MLP neurons of a small language model. Each row is named by its layer, matrix (gate and up: input weights) and neuron, and shows model dimensions 128-223. Each number is 50 + 10 x the weight over its row's rms, rounded and kept within 0 to 99. A neuron's up and down rows have the sign that makes its largest values positive.
After each neuron's rows, "fires on" lists the tokens most often at its 100 highest values on Wikipedia text that the model never trained on.

L2.gate385:45 44 50 40 46 65 42 74 48 66 63 51 52 50 54 48 39 48 52 35 54 30 39 41 50 59 50 55 59 47 62 49 54 69 61 54 28 53 60 39 51 49 56 55 50 68 71 63 45 50 47 48 23 49 55 45 54 48 26 49 51 40 38 55 67 43 62 34 54 60 39 62 56 47 46 39 49 47 67 46 54 56 62 40 45 53 51 37 60 55 39 55 56 50 41 55
L2.up385:53 71 47 69 37 50 49 51 45 58 56 44 37 62 46 63 41 74 53 54 52 58 32 48 42 52 59 45 47 37 46 30 45 50 46 53 50 42 51 44 42 50 45 33 38 61 58 59 39 37 42 63 59 40 39 52 61 41 59 59 38 46 27 50 58 55 40 47 36 66 57 59 38 70 32 44 54 46 51 43 55 51 47 39 62 54 42 49 62 49 50 52 66 44 43 60
fires on: "\""

L2.gate466:60 49 39 45 50 33 50 61 45 56 57 52 49 65 69 46 49 57 53 72 48 52 34 43 60 62 51 42 33 53 25 47 54 64 62 32 53 53 54 53 34 36 41 50 39 40 50 48 53 54 56 46 57 45 43 44 69 49 73 41 42 61 55 51 52 66 64 45 62 38 58 46 50 43 44 55 43 44 59 64 42 37 38 65 55 27 61 65 49 65 41 47 55 49 56 41
L2.up466:45 49 59 62 49 44 41 69 73 43 43 61 61 63 62 32 40 42 41 51 69 45 51 51 39 61 41 53 42 45 46 49 57 70 53 41 46 39 45 62 43 49 54 37 52 67 62 57 55 27 37 39 50 29 43 58 63 49 61 37 49 64 56 37 53 54 46 38 43 36 58 44 40 54 45 55 47 48 53 53 52 49 56 61 43 56 58 50 55 35 44 52 56 65 67 49
fires on: "ly", " very", " mostly", " often"

L2.gate126:51 58 67 56 35 56 55 41 46 58 44 33 49 39 50 56 42 45 45 51 55 51 46 50 58 53 43 37 51 52 59 62 66 63 47 42 58 64 53 68 43 36 51 46 52 37 55 34 34 50 41 48 59 41 48 40 64 47 52 55 53 53 61 55 44 37 58 53 70 60 40 54 37 63 41 50 65 45 39 52 36 43 55 23 48 39 53 43 62 44 66 62 60 65 52 46
L2.up126:33 54 63 44 50 54 60 52 56 55 37 47 55 53 39 56 64 42 74 52 48 50 50 45 48 56 47 49 37 72 57 47 53 53 50 48 50 55 40 61 50 54 59 61 70 49 34 55 46 42 33 47 45 40 61 48 53 55 65 40 61 21 52 54 61 58 38 59 38 39 41 60 62 51 48 60 55 38 39 38 35 37 49 49 47 54 37 54 61 52 60 47 54 54 56 55
fires on: "t", "il", "it", "ul", "ud", "ma"

L2.gate244:50 44 52 69 37 61 54 63 63 35 47 49 35 54 31 55 54 45 45 42 49 31 50 45 59 53 64 63 57 38 54 62 49 56 34 54 65 51 52 45 65 40 71 45 45 65 48 50 57 40 63 42 69 42 46 40 55 51 62 76 53 63 56 61 52 64 41 59 46 70 42 33 54 48 47 40 49 44 72 30 47 59 36 51 58 42 38 51 56 58 47 46 56 48 62 59
L2.up244:51 45 49 54 42 35 64 65 49 54 56 51 48 50 84 65 47 55 57 61 44 39 55 53 50 59 43 53 57 46 55 59 52 62 36 43 42 46 41 69 55 41 71 60 48 35 62 54 33 55 45 50 63 68 51 60 54 43 60 40 46 62 51 59 54 55 52 45 48 58 47 48 55 40 66 39 66 45 43 46 79 57 56 57 43 54 57 60 51 51 43 45 47 42 47 42
fires on: "\n", "er", " and", "n"

L2.gate315:47 43 68 47 43 39 33 47 56 33 50 67 44 58 24 46 55 51 51 54 56 32 52 49 75 53 62 63 40 51 50 52 53 50 53 59 44 54 47 43 37 59 47 65 32 41 54 44 49 53 53 37 49 51 58 35 51 63 68 31 60 38 52 49 51 59 73 61 50 45 39 56 49 48 41 61 45 49 46 55 47 55 61 57 64 34 51 60 44 43 43 36 36 46 37 70
L2.up315:51 53 33 55 51 61 59 44 59 48 38 48 60 42 62 43 72 48 63 33 40 52 60 66 46 52 66 41 62 48 48 45 52 56 45 48 57 55 49 50 65 58 51 44 48 74 56 59 77 48 56 54 32 59 53 43 65 55 48 40 60 57 54 56 55 43 44 58 55 47 49 17 42 64 57 47 38 50 62 60 47 59 51 43 57 69 62 54 61 39 61 46 64 47 37 50
fires on: "er", "rin", "ra", "r", "ult"

L2.gate443:69 65 57 39 29 45 52 31 50 43 55 84 61 63 38 60 52 60 56 56 37 53 39 50 49 34 52 64 50 47 49 37 69 42 43 54 52 37 33 53 51 40 27 63 43 52 52 39 41 51 59 36 38 52 47 42 47 59 49 39 40 48 39 46 31 57 49 51 66 44 62 53 50 22 29 32 70 61 38 40 52 52 38 62 48 54 67 45 44 49 48 63 64 51 46 53
L2.up443:33 48 51 67 70 39 56 43 60 60 56 49 39 63 46 64 44 65 65 37 61 29 49 51 46 61 61 47 69 55 55 37 41 35 34 51 50 45 54 59 53 61 61 54 57 46 58 54 42 48 33 44 67 57 43 47 47 50 44 58 55 54 53 72 49 35 50 62 43 48 57 55 61 57 60 44 63 58 35 64 54 30 71 61 45 65 55 44 45 47 53 52 47 52 62 41
fires on: "er", "us", "al", "man", "2"

L2.gate220:49 44 69 55 57 38 49 51 49 37 37 48 48 68 50 46 50 39 58 56 53 60 36 44 75 52 37 51 56 50 42 45 67 55 54 71 42 35 73 52 48 38 60 57 53 62 32 52 59 56 35 49 57 40 42 53 63 56 58 55 31 66 49 50 58 64 34 51 68 66 72 50 51 43 51 37 55 52 67 47 26 62 45 56 58 56 34 53 47 55 43 54 49 42 46 58
L2.up220:52 46 57 60 49 62 50 47 49 33 55 47 44 64 50 51 60 48 70 59 51 69 47 57 60 37 50 41 69 41 56 52 51 60 59 62 43 35 52 35 55 39 50 57 43 69 48 53 53 73 38 39 56 28 60 58 58 54 44 52 33 53 49 37 43 54 58 52 46 62 61 72 48 47 62 46 50 47 62 54 26 52 54 33 51 50 32 63 56 56 59 50 46 61 48 62
fires on: "–", " un", "en", " under", " Un"

L2.gate140:43 42 46 48 49 66 45 54 42 54 72 33 47 48 56 45 62 59 64 46 40 44 45 51 43 57 55 58 56 48 46 43 52 40 41 54 54 54 44 50 63 51 71 33 49 59 58 56 60 33 62 49 55 50 54 50 46 32 38 51 46 62 46 59 62 60 46 54 36 51 52 37 43 40 55 66 40 61 33 62 54 44 32 45 36 58 38 47 68 37 59 53 52 46 47 40
L2.up140:46 47 64 55 21 50 39 52 46 54 69 41 41 55 37 29 71 46 49 52 55 34 52 58 39 40 49 69 43 69 63 27 54 47 42 49 49 48 30 36 45 46 64 51 57 57 46 51 68 40 53 41 41 58 64 33 50 44 47 64 43 41 45 54 32 42 40 51 66 55 58 32 38 54 62 58 33 56 39 65 50 40 40 44 48 38 58 54 43 61 57 62 47 45 55 62
fires on: "tha", "en", "mi", "ki", "to", " "

L2.gate327:58 68 45 54 64 50 48 43 53 28 66 44 34 52 55 56 38 62 51 41 35 58 31 53 63 55 64 49 46 50 38 37 39 47 61 57 47 69 54 43 49 53 44 55 60 29 34 41 41 49 64 62 45 47 50 52 51 59 47 61 54 56 58 41 38 45 57 51 44 52 55 63 51 44 46 42 59 53 62 29 44 49 51 46 53 37 40 62 36 49 41 60 29 61 48 36
L2.up327:31 47 60 44 42 56 63 52 37 45 49 60 41 55 68 58 50 60 43 45 59 43 55 59 52 46 54 57 55 40 65 47 46 59 42 43 47 57 53 29 48 22 58 48 49 61 39 47 45 51 51 52 51 49 58 45 69 42 55 60 51 64 30 52 50 45 67 52 49 47 51 57 39 48 55 63 43 33 45 54 50 43 55 52 57 42 43 50 59 55 59 57 60 30 39 56
fires on: "-", "–", "/", "N", "o"

L2.gate481:31 44 68 66 50 44 54 50 54 69 58 39 53 45 45 52 51 41 35 40 48 50 44 47 40 58 44 41 56 42 63 45 48 46 45 54 57 44 33 49 47 80 68 37 63 54 47 55 60 42 53 33 42 57 40 52 30 55 50 53 50 53 43 40 55 54 43 43 51 56 49 40 35 66 41 63 37 48 56 67 67 60 49 43 43 59 53 53 49 44 48 60 52 48 62 71
L2.up481:49 49 40 47 63 54 56 45 55 47 68 40 18 38 57 49 53 60 51 62 50 54 56 54 47 55 70 50 55 40 40 63 55 52 35 55 56 56 47 44 45 36 49 51 45 53 48 52 59 59 49 59 50 36 31 57 58 47 52 25 50 63 40 66 39 64 51 71 47 48 50 33 54 56 56 31 41 52 59 67 64 51 60 48 34 49 38 59 54 64 54 58 60 39 48 58
fires on: "man", "y", "ce", "mo", "ton"